From a checkpoint of a small transformer trained on Wikipedia.
Architecture: RMSNorm before each block, rotary positions, no biases in attention or MLP, untied embeddings.
Training: a variant of Muon for these matrices, 9507 steps.
MLP neurons of a small language model. Each row is named by its layer, matrix (gate and up: input weights; down: output weights) and neuron, and shows model dimensions 416-479. Each number is 200 + 30 x the weight over its row's rms, rounded and kept within 0 to 999. A neuron's up and down rows have the sign that makes its largest values positive.
After each neuron's rows, "fires before" lists the tokens most often just after its 100 highest values on Wikipedia text that the model never trained on. A number after a token or word is its count.

L2.gate217,207,187,147,235,170,171,228,208,192,143,236,215,228,218,169,181,199,206,171,197,133,199,125,194,231,214,181,206,186,195,210,209,192,213,149,252,222,183,237,176,184,185,179,202,275,248,150,275,195,157,167,202,213,218,196,202,219,184,219,234,158,199,231,153
L2.up217,144,156,178,207,220,241,236,221,222,218,256,192,208,274,207,231,164,212,227,227,214,176,228,240,191,191,248,198,226,230,228,239,206,196,176,193,208,263,205,223,109,218,128,230,203,227,194,208,199,195,269,201,195,202,197,150,171,152,217,216,169,209,194,229
L2.down217,199,184,233,189,223,245,183,191,243,234,213,165,223,217,235,238,272,239,180,198,214,129,263,244,195,194,197,242,247,176,240,212,228,183,171,170,194,221,250,157,171,209,198,213,184,172,232,198,188,197,204,156,211,257,220,179,121,185,216,235,182,203,134,209
fires before: "0" 34, " |" 16, "-S" 6, "–" 6

L3.gate576,204,123,277,198,229,173,217,201,224,198,140,185,206,181,177,204,174,208,230,186,169,209,203,173,192,218,201,175,230,216,173,223,180,228,173,217,213,176,155,260,145,202,221,200,186,169,228,225,188,206,176,205,192,173,239,174,181,157,230,191,219,225,181,202
L3.up576,177,160,195,248,193,185,188,177,180,203,183,156,221,188,194,190,219,154,212,174,125,213,145,150,147,153,167,208,184,205,187,186,164,214,221,184,214,204,200,205,192,202,215,213,218,164,188,223,159,217,204,185,206,188,234,216,165,148,263,191,224,188,184,164
L3.down576,184,263,200,218,202,240,183,229,158,225,219,205,177,187,161,240,217,173,229,226,189,190,194,170,132,190,220,229,186,202,203,208,201,150,177,200,217,177,220,224,188,177,203,218,206,222,157,164,188,275,222,235,181,139,205,221,203,162,221,179,212,231,164,155
fires before: " " 61, "dale" 5

L3.gate1060,188,243,188,175,254,188,261,129,188,203,229,174,190,215,204,274,234,219,177,221,226,174,224,174,201,180,217,189,192,161,201,226,142,228,159,158,206,253,195,210,201,179,252,218,242,208,159,235,262,229,207,191,231,242,245,213,168,188,234,216,242,164,206,166
L3.up1060,124,200,223,224,201,186,216,172,212,222,193,200,221,184,160,187,202,174,196,208,222,226,219,189,174,216,167,181,258,175,236,222,185,227,173,229,247,171,187,245,215,232,192,200,207,186,274,215,238,227,192,145,221,206,263,171,206,171,232,183,145,161,193,158
L3.down1060,192,206,252,227,222,192,201,233,199,191,171,165,169,214,216,169,226,163,193,186,182,201,212,212,209,207,151,189,279,178,239,160,238,230,180,245,226,165,198,227,151,181,193,140,194,171,238,179,185,214,162,226,196,224,225,246,200,193,193,171,198,250,193,188
fires before: " " 62, " −" 9, " Anthony" 4

L3.gate296,179,195,186,159,193,275,270,198,206,211,219,175,193,250,203,183,251,170,198,187,194,231,148,216,183,200,232,180,188,214,181,186,226,204,183,244,188,215,254,176,180,193,225,233,153,187,234,235,196,281,210,169,172,166,209,190,210,151,141,233,201,231,197,184
L3.up296,198,211,188,214,143,224,204,246,159,195,236,113,230,221,185,226,170,205,124,148,207,223,198,215,213,239,210,220,246,251,176,177,158,159,210,229,181,228,154,200,216,171,190,169,238,229,168,219,245,185,180,152,197,170,208,177,207,199,214,253,188,226,217,222
L3.down296,169,222,201,244,206,176,186,208,199,182,195,192,158,187,213,208,225,180,215,222,192,192,167,219,181,216,153,198,223,196,147,238,180,207,191,142,200,225,131,140,157,190,208,235,185,255,162,264,178,167,208,186,186,222,222,235,224,197,229,178,123,180,217,168
fires before: "8" 17, "0" 15, "3" 11, "4" 10, "6" 10

L2.gate16,155,194,165,202,194,134,173,175,205,226,213,226,193,180,243,216,149,185,175,220,202,191,191,226,198,239,232,188,236,221,230,192,212,192,222,176,192,239,202,229,196,194,241,181,225,184,205,209,257,211,172,202,162,171,245,210,284,174,197,207,253,251,203,183
L2.up16,183,182,206,212,240,176,224,153,135,200,229,236,142,205,218,188,227,173,238,187,208,230,170,205,182,166,201,274,159,218,219,240,207,169,219,233,119,178,158,225,157,176,186,163,248,240,220,221,149,179,223,202,239,170,157,214,213,192,199,156,249,218,148,186
L2.down16,174,222,209,227,267,201,186,217,216,176,261,136,186,211,240,225,244,146,231,170,152,247,227,156,191,195,183,191,183,218,229,180,198,224,202,232,188,162,145,134,190,206,176,225,233,175,200,203,169,182,172,253,213,215,109,245,259,257,181,233,206,199,218,228
fires before: "1" 35, "2" 17, "5" 9, "3" 7, "0" 5, "4" 5

L2.gate1115,216,166,224,163,199,147,158,186,208,161,165,188,228,193,219,211,190,166,224,209,204,139,149,182,197,158,235,195,203,194,156,203,165,193,196,262,215,183,145,197,192,196,243,266,209,153,177,224,250,215,139,218,167,199,210,212,206,174,227,193,204,213,177,200
L2.up1115,224,139,239,221,193,187,166,195,250,187,187,205,240,234,168,197,148,182,182,200,233,221,185,156,200,157,216,180,172,213,255,217,164,208,197,191,157,199,237,204,208,185,274,242,260,207,183,167,191,170,189,156,222,211,162,209,210,207,210,209,238,183,188,210
L2.down1115,232,177,216,232,215,152,224,188,198,203,197,219,224,231,146,211,216,221,191,198,218,235,208,166,199,252,151,193,197,149,200,154,194,163,222,207,167,225,227,200,191,213,262,210,181,183,175,226,178,175,156,231,198,178,157,199,178,228,256,220,211,227,172,184
fires before: "1" 22, "2" 11, "op" 7, "4" 7, "5" 7, "7" 7

L2.gate1033,222,252,197,185,162,165,222,255,186,251,199,212,256,217,228,210,265,196,213,189,189,201,218,196,232,199,155,230,221,189,180,212,249,183,190,240,173,208,166,220,192,184,162,206,228,231,170,192,179,134,166,200,166,266,230,194,196,153,187,216,174,171,176,177
L2.up1033,161,214,271,196,206,246,191,186,234,224,222,199,228,194,198,142,174,225,217,214,169,106,174,193,134,202,214,221,214,224,210,236,166,179,226,179,174,178,212,199,186,173,193,149,228,167,164,192,129,185,227,189,147,191,190,187,224,208,215,214,174,232,256,267
L2.down1033,106,251,250,160,199,175,174,235,213,208,235,211,175,216,223,221,164,160,152,221,220,205,142,211,142,241,179,219,201,165,206,210,197,285,213,225,164,211,198,208,190,165,181,216,182,175,173,127,194,185,195,220,209,206,173,207,200,158,184,206,211,201,229,203
fires before: " |" 47, "0" 9, "." 8, " /" 6, "–" 5, "4" 4

L3.gate367,271,217,173,184,186,223,222,212,194,131,182,172,208,155,153,153,188,197,214,178,212,178,125,181,158,193,187,223,212,133,222,169,170,229,228,247,185,254,169,236,239,175,175,184,232,214,280,208,221,172,185,199,182,211,192,196,219,248,187,236,260,166,254,241
L3.up367,241,212,179,226,229,210,167,169,226,224,161,232,178,210,187,185,195,204,197,210,237,211,210,169,165,175,198,167,196,199,198,169,215,207,236,180,200,206,161,186,211,138,170,228,187,187,178,216,203,172,193,175,175,228,191,241,247,179,193,178,232,179,221,168
L3.down367,210,174,185,155,165,191,187,182,194,185,193,206,217,255,240,168,163,213,200,232,226,202,183,183,194,205,186,218,227,206,168,184,185,195,207,233,206,192,174,196,248,149,156,173,180,210,185,227,194,233,213,227,199,202,190,185,183,255,200,181,174,206,250,202
fires before: "," 19, " and" 12, "." 12, " of" 11

L3.gate116,195,180,212,235,180,210,194,212,148,175,181,201,241,188,171,195,236,151,212,169,198,229,241,208,210,213,215,193,175,295,150,171,168,234,190,155,117,210,246,209,187,194,139,203,305,192,173,165,170,203,193,212,199,215,195,207,252,168,196,251,128,190,178,227
L3.up116,216,177,244,219,167,225,190,202,133,166,208,241,194,166,190,171,177,192,155,245,249,230,231,197,210,168,111,187,161,256,190,160,178,208,165,149,200,170,198,207,201,148,185,230,211,164,208,195,191,185,219,205,219,240,150,214,178,180,183,221,130,198,204,192
L3.down116,126,171,197,176,210,207,204,218,167,176,220,215,183,180,156,208,155,201,231,155,161,280,192,181,193,161,201,179,193,189,164,185,229,246,145,202,195,191,244,232,161,253,193,156,197,233,198,212,194,182,221,176,151,290,264,182,169,205,207,254,200,236,202,201
fires before: " " 72, " –" 8, " |" 7, "|" 5

L2.gate12,194,273,208,268,168,170,222,182,207,172,184,223,230,202,208,194,223,205,229,141,220,242,173,170,227,211,229,183,239,217,184,190,130,141,175,161,226,195,223,217,216,165,198,217,251,213,208,193,198,169,194,193,176,174,163,190,176,193,239,192,227,231,258,239
L2.up12,203,203,218,209,216,224,194,227,184,238,174,225,228,252,225,209,229,219,230,200,166,203,130,220,235,226,197,210,168,185,185,183,219,185,194,268,237,174,248,208,164,207,229,192,203,187,182,180,191,195,168,149,243,196,158,197,217,175,170,243,237,235,168,187
L2.down12,199,239,190,247,183,201,224,186,262,175,166,224,178,185,202,189,208,207,220,181,200,235,207,151,232,182,225,176,246,256,174,202,219,169,232,193,251,234,217,247,196,227,216,188,220,165,182,188,198,234,203,217,165,272,192,190,216,235,194,122,171,175,206,137
fires before: " " 65, " |" 19, " ." 5

L3.gate195,151,199,199,194,180,200,229,184,231,197,255,205,189,184,198,195,190,157,134,250,214,191,184,232,235,219,221,192,166,149,234,212,201,202,175,210,135,167,135,228,220,193,195,203,179,194,150,174,204,185,194,210,213,226,242,246,193,186,217,200,208,230,214,186
L3.up195,167,182,243,199,185,172,166,196,168,251,203,204,231,216,197,199,253,156,130,228,272,221,216,202,186,198,182,176,249,230,216,196,181,147,166,219,150,250,212,197,186,204,211,190,146,156,151,251,205,254,226,173,218,249,224,195,190,170,207,188,210,179,255,144
L3.down195,182,209,195,133,169,227,223,195,236,223,273,208,182,219,203,195,186,221,218,194,179,245,180,182,235,248,236,211,193,242,172,203,160,171,250,164,206,210,194,206,234,158,217,234,162,238,236,263,256,197,214,218,229,183,179,233,154,230,180,215,250,172,237,188
fires before: " " 25, " |" 19, ")" 18, "." 6

L3.gate487,189,221,215,210,177,174,180,176,181,229,218,188,228,201,198,243,220,209,222,216,210,234,205,198,158,157,172,204,119,203,186,221,199,176,199,240,216,199,163,167,169,146,208,238,176,243,172,223,193,162,205,212,203,163,224,183,158,149,226,217,193,172,189,231
L3.up487,218,159,222,193,196,205,198,161,187,197,199,200,215,153,229,224,214,194,173,224,178,181,134,192,140,142,173,212,204,215,200,235,208,208,146,194,202,174,211,242,219,211,136,281,178,183,265,186,179,189,252,220,168,225,224,161,202,177,237,215,198,180,244,172
L3.down487,243,197,223,224,252,181,191,211,181,188,161,206,233,259,183,176,200,171,202,214,230,229,168,192,201,223,182,212,196,218,197,210,235,182,203,249,165,176,189,232,192,182,241,202,187,196,141,186,186,169,172,165,242,147,206,189,218,161,157,229,198,241,170,187
fires before: "-" 56, " " 10

L2.gate647,156,238,190,179,187,206,195,186,201,199,176,243,195,230,151,211,211,210,240,133,150,173,214,202,188,216,229,170,153,214,196,200,172,216,232,166,253,221,184,182,167,196,183,184,182,205,183,203,162,212,190,211,217,134,150,230,238,161,212,168,224,203,239,214
L2.up647,199,203,246,177,190,204,195,155,204,182,182,177,171,179,176,200,202,168,213,203,270,181,212,185,196,172,167,248,182,196,217,208,155,161,175,230,144,197,126,191,215,200,185,195,180,179,219,220,172,216,189,202,218,172,187,226,174,167,136,254,215,176,245,193
L2.down647,192,148,170,261,168,183,177,207,173,160,200,161,170,204,149,167,179,181,204,178,238,205,196,183,199,277,192,199,182,197,210,199,216,268,218,210,199,233,168,241,212,216,201,212,174,170,145,168,208,201,232,203,183,177,199,237,160,172,228,227,205,210,184,199
fires before: " |" 39, "," 10, "." 8, "–" 6, " |\n" 6, ";" 6

L3.gate1141,198,180,206,156,215,219,172,174,170,173,154,169,200,167,212,174,185,235,219,159,223,231,224,197,196,148,193,188,171,173,155,211,112,209,174,214,254,172,217,212,134,195,212,148,206,222,214,188,159,194,166,212,173,166,220,159,229,200,196,222,180,239,166,201
L3.up1141,189,253,140,163,202,177,230,226,208,227,259,232,177,240,199,205,195,183,197,193,171,200,243,236,146,215,181,214,167,236,140,229,249,160,192,203,171,185,209,221,241,199,255,255,212,185,230,143,229,235,181,185,248,262,115,221,196,233,184,177,202,212,216,204
L3.down1141,263,199,218,251,186,208,151,168,194,184,177,223,193,155,222,197,188,253,201,209,207,234,231,145,204,218,233,273,233,196,164,180,172,217,147,220,179,231,173,175,216,249,251,140,207,173,217,178,242,180,187,215,230,215,137,227,203,170,228,198,151,211,159,174
fires before: "1" 17, "0" 15, "2" 14, "3" 11, "6" 10, "5" 10

L3.gate172,156,184,177,192,190,256,162,202,191,250,216,207,194,231,205,237,146,240,191,236,217,221,217,210,143,178,224,160,193,252,194,133,200,193,223,215,222,190,202,249,241,188,232,214,188,199,198,182,158,215,168,195,180,245,182,196,201,207,257,213,158,142,184,183
L3.up172,142,213,218,168,236,217,178,206,254,252,212,180,155,208,219,159,175,208,210,220,224,147,126,214,233,191,205,142,222,197,222,219,180,199,174,224,189,198,204,221,221,204,190,213,157,210,246,236,183,216,172,207,194,250,219,208,229,170,182,260,212,229,234,202
L3.down172,225,134,198,254,162,200,232,204,195,194,221,131,235,214,212,202,169,230,167,227,167,205,183,227,230,226,203,149,210,160,227,209,156,204,207,188,218,150,221,186,183,201,222,211,157,198,197,226,227,187,250,185,164,215,196,212,198,222,236,196,227,218,157,211
fires before: " |" 48, " (" 20, " |\n" 13

L2.gate1230,163,202,144,200,205,137,235,205,187,214,197,250,219,195,233,226,215,264,179,223,210,214,262,196,158,189,257,238,221,168,218,215,197,179,218,216,198,172,244,175,171,228,198,129,191,220,180,220,236,197,231,245,218,212,163,174,205,190,237,174,220,253,181,186
L2.up1230,253,202,202,225,200,167,204,216,222,252,260,227,223,143,225,220,191,172,157,202,161,183,165,248,154,157,219,168,202,196,177,178,177,158,237,199,215,170,200,197,168,116,210,179,171,189,219,188,191,177,242,177,227,185,171,156,178,216,175,189,266,238,216,189
L2.down1230,184,202,232,220,197,205,198,243,220,217,168,160,200,210,228,204,207,208,226,183,169,223,241,209,151,134,159,230,230,191,236,211,249,269,155,180,173,183,201,216,183,189,167,191,194,157,200,209,215,175,229,233,189,215,258,200,293,184,213,164,175,255,176,191
fires before: " he" 24, " the" 13, " it" 6, " they" 4, " she" 4

L3.gate888,239,183,162,155,179,194,162,181,215,152,215,146,183,134,142,150,157,176,225,127,208,167,242,235,235,200,224,195,245,202,185,157,174,199,169,216,284,176,181,227,181,161,212,180,206,141,199,202,163,198,211,199,239,195,219,200,254,182,168,199,226,247,198,183
L3.up888,188,212,157,208,225,209,159,171,199,241,242,155,156,197,192,235,205,205,238,230,274,229,206,217,263,136,197,194,189,188,184,169,216,222,211,144,224,247,193,161,265,178,206,163,247,172,207,217,155,223,160,205,201,203,199,236,184,158,232,128,225,237,208,164
L3.down888,178,165,247,248,187,197,163,197,232,275,209,191,213,223,251,211,176,185,235,243,219,155,190,158,162,218,191,226,181,207,178,249,133,246,176,210,231,251,203,186,195,138,213,229,212,196,201,164,186,166,157,226,188,203,179,191,215,184,199,181,193,237,269,184
fires before: " |" 16, "0" 16, "8" 12, "9" 12, "1" 8

L2.gate45,196,235,214,209,261,160,225,226,247,196,181,243,187,145,211,197,157,205,242,195,191,206,245,220,158,252,212,191,236,269,236,152,200,193,171,189,240,192,227,206,203,245,220,227,223,151,274,149,113,217,206,194,243,226,151,226,165,226,203,158,245,187,225,185
L2.up45,212,177,198,241,187,177,212,189,144,226,180,195,198,206,213,186,220,202,242,139,154,178,125,212,233,216,263,206,187,197,241,169,194,241,235,250,237,189,279,236,226,201,223,200,183,184,178,222,225,233,166,259,184,194,183,181,221,217,221,200,198,239,174,224
L2.down45,235,227,266,143,143,235,221,183,220,144,156,210,219,182,202,219,217,230,190,164,171,251,142,219,244,199,174,198,243,234,176,226,179,176,195,209,216,202,228,202,215,202,156,149,268,152,167,237,153,147,256,224,178,182,231,193,221,231,168,179,196,162,192,185
fires before: " " 38, " |" 30

L2.gate934,159,176,202,220,222,197,142,195,205,175,207,238,161,181,182,236,193,234,255,162,211,204,225,190,245,193,238,180,214,181,180,168,238,199,249,174,170,207,198,241,167,177,205,195,311,183,239,213,142,170,197,192,220,163,229,134,196,214,243,152,256,239,165,205
L2.up934,211,184,233,175,219,162,124,240,115,208,220,129,182,200,191,199,241,179,179,204,186,188,213,197,226,203,243,222,153,173,201,182,197,204,215,143,188,229,173,197,188,152,216,205,184,195,184,164,176,246,221,176,198,238,154,180,219,246,188,177,187,235,168,156
L2.down934,235,240,165,239,203,231,252,246,168,178,215,201,212,178,159,246,195,198,222,193,225,231,205,187,189,159,211,193,195,182,187,178,235,243,193,179,162,227,221,221,148,189,170,226,154,146,212,239,186,227,188,202,194,187,236,228,222,188,181,191,210,241,206,243
fires before: " -" 24, "0" 24, "." 22, " |" 11

L2.gate205,189,220,160,165,202,220,148,197,195,237,200,182,229,210,200,150,169,157,289,238,134,205,174,177,191,163,151,220,203,197,209,143,164,220,191,201,263,142,227,194,141,203,198,216,155,165,236,225,133,135,147,167,164,230,201,135,242,186,224,171,205,150,202,218
L2.up205,154,231,229,272,218,208,199,174,179,221,236,189,194,217,207,207,223,228,173,207,233,201,175,222,197,236,189,163,203,232,195,184,183,155,187,227,201,241,189,153,189,206,177,229,209,166,184,193,230,219,204,232,205,199,235,206,192,188,208,163,223,166,192,203
L2.down205,209,148,179,174,206,155,175,228,242,175,173,218,279,197,148,196,182,184,209,172,192,199,218,215,230,216,181,188,181,191,255,209,163,151,157,172,189,193,175,159,161,198,183,166,258,209,219,222,222,184,193,167,207,214,257,206,203,176,214,277,288,203,231,261
fires before: " |" 18, "." 16, "0" 14, "7" 4

L3.gate1191,164,208,211,137,208,206,202,146,134,171,191,173,166,179,195,159,179,245,180,213,207,285,210,175,190,187,196,221,177,128,269,189,262,244,219,205,188,184,150,193,264,206,211,223,230,241,159,150,158,212,183,146,255,182,227,178,204,192,201,182,185,197,202,185
L3.up1191,181,234,205,223,183,166,200,177,208,201,179,184,221,163,222,235,165,156,206,245,157,177,206,189,193,222,194,214,187,171,204,179,226,202,201,148,159,208,233,196,198,237,160,206,181,168,202,187,158,135,222,189,188,217,212,151,188,207,240,244,157,208,189,168
L3.down1191,151,176,223,202,256,219,188,227,202,221,210,212,252,197,197,189,158,192,172,219,217,220,233,228,256,199,179,245,227,193,224,260,186,203,222,220,236,157,196,257,191,136,164,236,153,180,121,166,233,228,201,207,215,194,236,250,198,201,197,202,220,188,240,253
fires before: " |" 54, " |\n" 11, ")" 4, ";" 4

L3.gate924,250,228,201,197,205,195,236,161,171,242,214,215,245,267,217,220,166,189,168,201,204,190,183,227,198,203,184,167,213,239,191,208,203,178,208,175,191,236,196,177,154,169,201,194,238,162,202,159,220,204,198,192,224,177,197,208,206,203,199,204,210,233,154,229
L3.up924,259,172,181,174,227,200,185,178,168,236,190,177,222,188,191,207,187,197,158,208,215,191,159,190,178,202,204,247,149,277,179,136,212,178,203,203,194,204,213,172,220,189,192,181,154,180,181,170,170,206,203,133,196,221,169,244,170,126,237,264,173,248,174,220
L3.down924,281,197,169,147,189,203,191,197,217,187,191,191,212,176,236,161,226,245,192,188,156,177,192,213,220,241,173,224,178,212,197,182,146,194,179,172,155,172,211,193,251,214,167,210,168,147,176,193,194,161,204,157,206,151,189,145,239,144,223,218,210,188,174,143
fires before: "9" 19, "0" 14, "1" 14, "8" 12, "4" 11, "2" 9

L3.gate794,135,223,155,152,150,270,235,198,266,197,214,171,192,270,177,241,243,148,149,144,184,189,200,220,205,179,170,199,241,192,159,191,203,208,223,237,235,150,192,234,189,178,265,195,239,210,206,239,211,174,204,170,215,240,193,171,204,247,222,108,183,155,195,167
L3.up794,166,208,198,170,243,243,203,269,199,234,215,209,168,269,190,228,188,186,189,226,255,159,239,161,195,254,180,183,181,186,203,256,246,113,256,170,161,164,225,193,206,159,212,173,192,235,203,234,189,218,154,212,208,177,205,182,198,150,184,212,134,215,189,173
L3.down794,156,146,217,230,196,240,217,228,150,217,202,222,228,205,197,148,241,231,231,159,176,250,203,162,211,187,239,223,205,198,219,254,207,194,195,230,244,172,181,148,159,201,161,134,221,248,157,178,204,204,156,206,171,157,181,208,167,165,181,202,216,200,227,219
fires before: "0" 21, " |" 20, "7" 7, " R" 6, " (" 5, "5" 4

L3.gate1039,242,181,167,202,234,205,132,151,154,280,233,209,181,239,156,226,194,180,209,206,174,170,222,208,218,215,205,158,173,177,214,191,202,282,200,190,154,170,169,182,152,166,182,152,180,216,196,207,232,227,166,191,241,218,209,163,207,168,240,136,218,172,183,248
L3.up1039,179,186,168,167,161,170,197,248,147,220,213,238,186,274,191,204,137,229,207,205,209,223,178,208,185,169,176,249,242,158,184,205,217,196,208,235,156,230,178,155,185,172,187,196,212,225,201,212,177,217,209,165,246,192,177,181,234,213,241,164,177,192,162,181
L3.down1039,201,172,199,194,224,193,209,213,253,141,285,216,219,247,157,168,204,181,246,213,240,175,188,176,203,186,145,176,173,203,179,204,258,188,198,267,206,226,179,166,157,192,190,207,249,151,200,219,228,206,208,174,234,183,230,190,248,198,178,197,187,165,189,206
fires before: "0" 68, "5" 6, "8" 4

L2.gate550,202,178,181,226,172,201,234,144,274,213,179,201,230,172,230,206,263,206,182,231,188,208,182,197,180,213,159,190,185,166,178,195,176,190,184,221,196,210,220,186,170,161,183,228,218,275,219,199,198,167,180,224,148,212,243,217,217,156,241,142,236,156,191,200
L2.up550,171,187,160,228,191,290,194,207,127,153,174,201,229,176,200,155,191,187,171,237,216,238,235,179,279,227,188,158,165,168,214,221,205,256,152,197,227,243,242,193,193,190,222,175,245,249,228,170,224,200,194,248,230,236,184,224,174,129,230,228,222,180,209,204
L2.down550,196,211,231,215,192,150,185,211,178,217,193,255,144,220,200,203,191,271,169,223,206,217,187,171,226,212,192,239,175,231,188,211,212,252,189,225,202,230,256,165,182,183,188,275,172,236,179,193,156,239,198,184,154,236,227,201,208,183,233,232,170,143,227,162
fires before: "-" 27, "|" 24, " to" 7, "=" 5, " rate" 4, " was" 4

L2.gate1216,228,138,195,221,200,240,236,193,183,179,164,233,197,163,139,167,153,206,286,195,195,166,214,210,188,158,191,171,210,215,176,209,189,190,181,201,158,216,155,199,216,163,195,224,215,240,187,215,205,213,230,164,264,211,219,212,200,125,221,202,216,182,202,187
L2.up1216,227,188,179,171,234,187,218,133,203,185,168,249,194,206,123,168,227,221,227,176,249,212,195,132,229,149,171,135,188,188,198,201,200,207,236,242,187,208,180,211,203,205,228,177,223,168,200,182,218,216,183,233,218,244,181,210,186,146,189,191,166,169,269,146
L2.down1216,165,199,243,220,177,232,258,205,184,177,199,198,175,214,177,162,184,186,172,208,184,265,207,197,130,234,277,208,212,202,234,273,199,199,175,146,218,203,214,191,201,200,213,215,154,221,191,183,172,183,195,154,216,210,216,280,186,132,201,242,181,221,174,224
fires before: "|" 52, "-" 11, "," 7

L3.gate712,242,198,224,219,243,214,195,179,190,143,255,210,183,195,213,227,164,228,195,196,202,241,211,176,189,243,248,171,268,170,217,257,158,199,178,229,149,181,202,174,253,212,205,204,204,200,164,204,119,190,179,271,185,237,209,204,205,201,180,143,241,145,252,217
L3.up712,209,277,220,135,206,224,216,209,225,193,215,189,156,236,140,180,203,182,197,213,239,172,165,215,142,193,207,176,154,217,190,212,203,214,155,220,170,188,153,251,201,235,184,179,257,146,178,202,193,187,194,227,249,289,167,192,229,162,167,175,230,179,198,190
L3.down712,188,194,188,194,265,192,220,188,234,214,142,235,196,185,274,218,180,203,173,199,213,188,200,230,150,153,175,149,188,198,237,143,176,233,185,232,197,130,237,227,225,176,226,226,214,185,162,212,262,202,180,171,179,210,207,188,247,147,209,189,153,235,220,274
fires before: " |" 39, " |\n" 10, "|" 5

L2.gate592,162,184,198,166,206,168,212,224,213,192,141,158,201,245,164,176,161,201,190,210,189,205,181,213,231,121,273,213,194,180,191,177,233,143,233,176,184,260,251,161,199,173,215,228,161,221,167,206,199,177,126,233,157,179,265,213,157,197,215,245,219,266,188,177
L2.up592,178,184,221,186,178,205,174,191,117,194,235,187,241,169,225,241,167,214,210,245,230,204,198,213,175,200,155,239,165,208,223,161,197,207,259,154,164,190,212,190,202,203,260,169,133,172,226,270,211,162,187,194,224,189,201,223,192,236,195,252,210,235,146,144
L2.down592,255,184,192,190,161,166,231,229,206,234,190,214,144,228,237,244,132,189,213,216,268,205,211,207,230,235,185,159,185,234,203,204,144,161,248,148,181,136,213,208,207,202,186,203,165,156,178,247,206,176,226,149,235,197,226,143,198,210,155,195,232,238,231,217
fires before: "1" 40, "2" 11, "4" 4

L2.gate463,206,223,168,159,225,214,222,205,115,207,230,212,252,203,196,219,200,193,175,205,148,244,225,204,208,212,266,183,239,189,206,200,218,227,237,208,190,151,196,144,173,176,191,204,248,192,216,235,206,246,235,176,252,209,225,203,218,195,187,211,209,182,215,189
L2.up463,263,193,285,169,189,172,119,157,211,225,201,180,157,235,248,228,191,198,166,188,147,152,223,206,206,204,203,220,196,209,129,196,178,139,147,192,197,221,164,184,224,195,202,205,196,207,160,227,190,205,183,172,253,226,196,255,206,196,257,179,230,202,164,179
L2.down463,254,183,185,228,170,252,162,196,240,162,197,172,226,183,200,209,213,204,189,183,218,158,212,219,216,166,177,161,242,173,224,198,201,192,92,207,207,149,164,151,209,214,205,173,129,144,169,188,173,211,182,170,249,162,246,184,192,190,222,142,159,208,202,235
fires before: " |" 38, "." 33, "–" 9, " |\n" 5, ";" 4

L2.gate719,133,179,239,193,209,179,220,178,205,180,181,252,189,193,224,186,152,197,236,223,234,205,190,203,234,155,191,200,179,200,227,227,225,198,131,219,198,220,241,179,209,186,155,213,219,186,220,247,198,165,219,237,172,236,225,139,218,156,155,223,205,185,204,224
L2.up719,178,240,189,246,220,181,220,246,199,127,181,207,179,177,225,206,140,223,193,231,210,182,202,194,252,231,213,199,182,199,205,222,192,208,208,206,195,185,208,159,223,232,230,229,261,144,180,175,185,184,188,197,169,191,232,155,167,173,185,153,143,185,245,179
L2.down719,172,255,183,223,213,174,226,193,197,154,180,229,218,171,173,209,164,172,205,204,193,166,194,200,204,186,249,196,156,181,207,217,247,171,147,215,196,239,182,224,219,240,163,165,202,232,125,196,147,165,206,234,158,186,180,227,221,211,160,216,209,226,193,193
fires before: " |" 43, ")" 11, ")\n" 4

L2.gate121,219,200,219,150,256,207,213,214,210,230,211,240,235,199,200,219,206,137,204,218,193,163,163,182,174,163,191,195,247,225,169,205,220,177,225,184,231,171,172,172,241,222,193,246,186,184,236,149,206,232,266,179,170,221,206,199,176,148,212,141,230,166,166,204
L2.up121,250,227,167,251,177,147,216,249,230,249,196,192,147,164,236,253,253,166,142,215,234,202,199,244,192,208,185,170,119,189,180,178,201,203,210,185,204,190,222,193,202,223,196,250,212,199,221,188,154,136,264,199,181,239,203,168,191,230,235,168,226,185,195,213
L2.down121,209,188,216,212,155,266,178,172,221,199,214,160,202,194,277,170,192,222,159,193,199,236,179,161,207,204,177,192,194,176,163,238,230,229,182,239,217,200,223,237,127,184,204,169,153,172,237,223,191,183,259,203,175,177,225,206,217,228,162,155,234,196,219,225
fires before: " " 25, " the" 20, " they" 5

L3.gate138,181,183,178,219,217,208,218,197,136,176,193,230,225,207,218,195,230,258,252,127,212,264,213,262,163,243,188,213,199,161,196,179,211,200,176,172,193,215,260,203,187,133,135,198,186,170,164,193,213,209,158,203,172,229,231,134,205,244,201,208,232,272,198,220
L3.up138,215,222,190,205,190,206,263,214,160,120,143,223,170,194,199,191,217,217,257,224,183,194,245,178,181,238,192,279,166,236,234,188,243,261,227,180,222,195,209,186,204,177,205,238,192,174,171,189,184,185,229,262,157,239,231,193,253,244,217,176,238,210,188,190
L3.down138,230,191,238,196,204,196,219,220,164,234,228,222,240,162,210,219,236,202,218,198,221,221,175,189,198,243,188,219,217,188,190,201,141,175,208,213,158,185,187,189,200,209,197,195,176,181,226,206,188,180,165,203,202,171,172,199,171,159,191,206,156,187,148,189
fires before: " " 53, " |" 26, " ." 4, " Pen" 4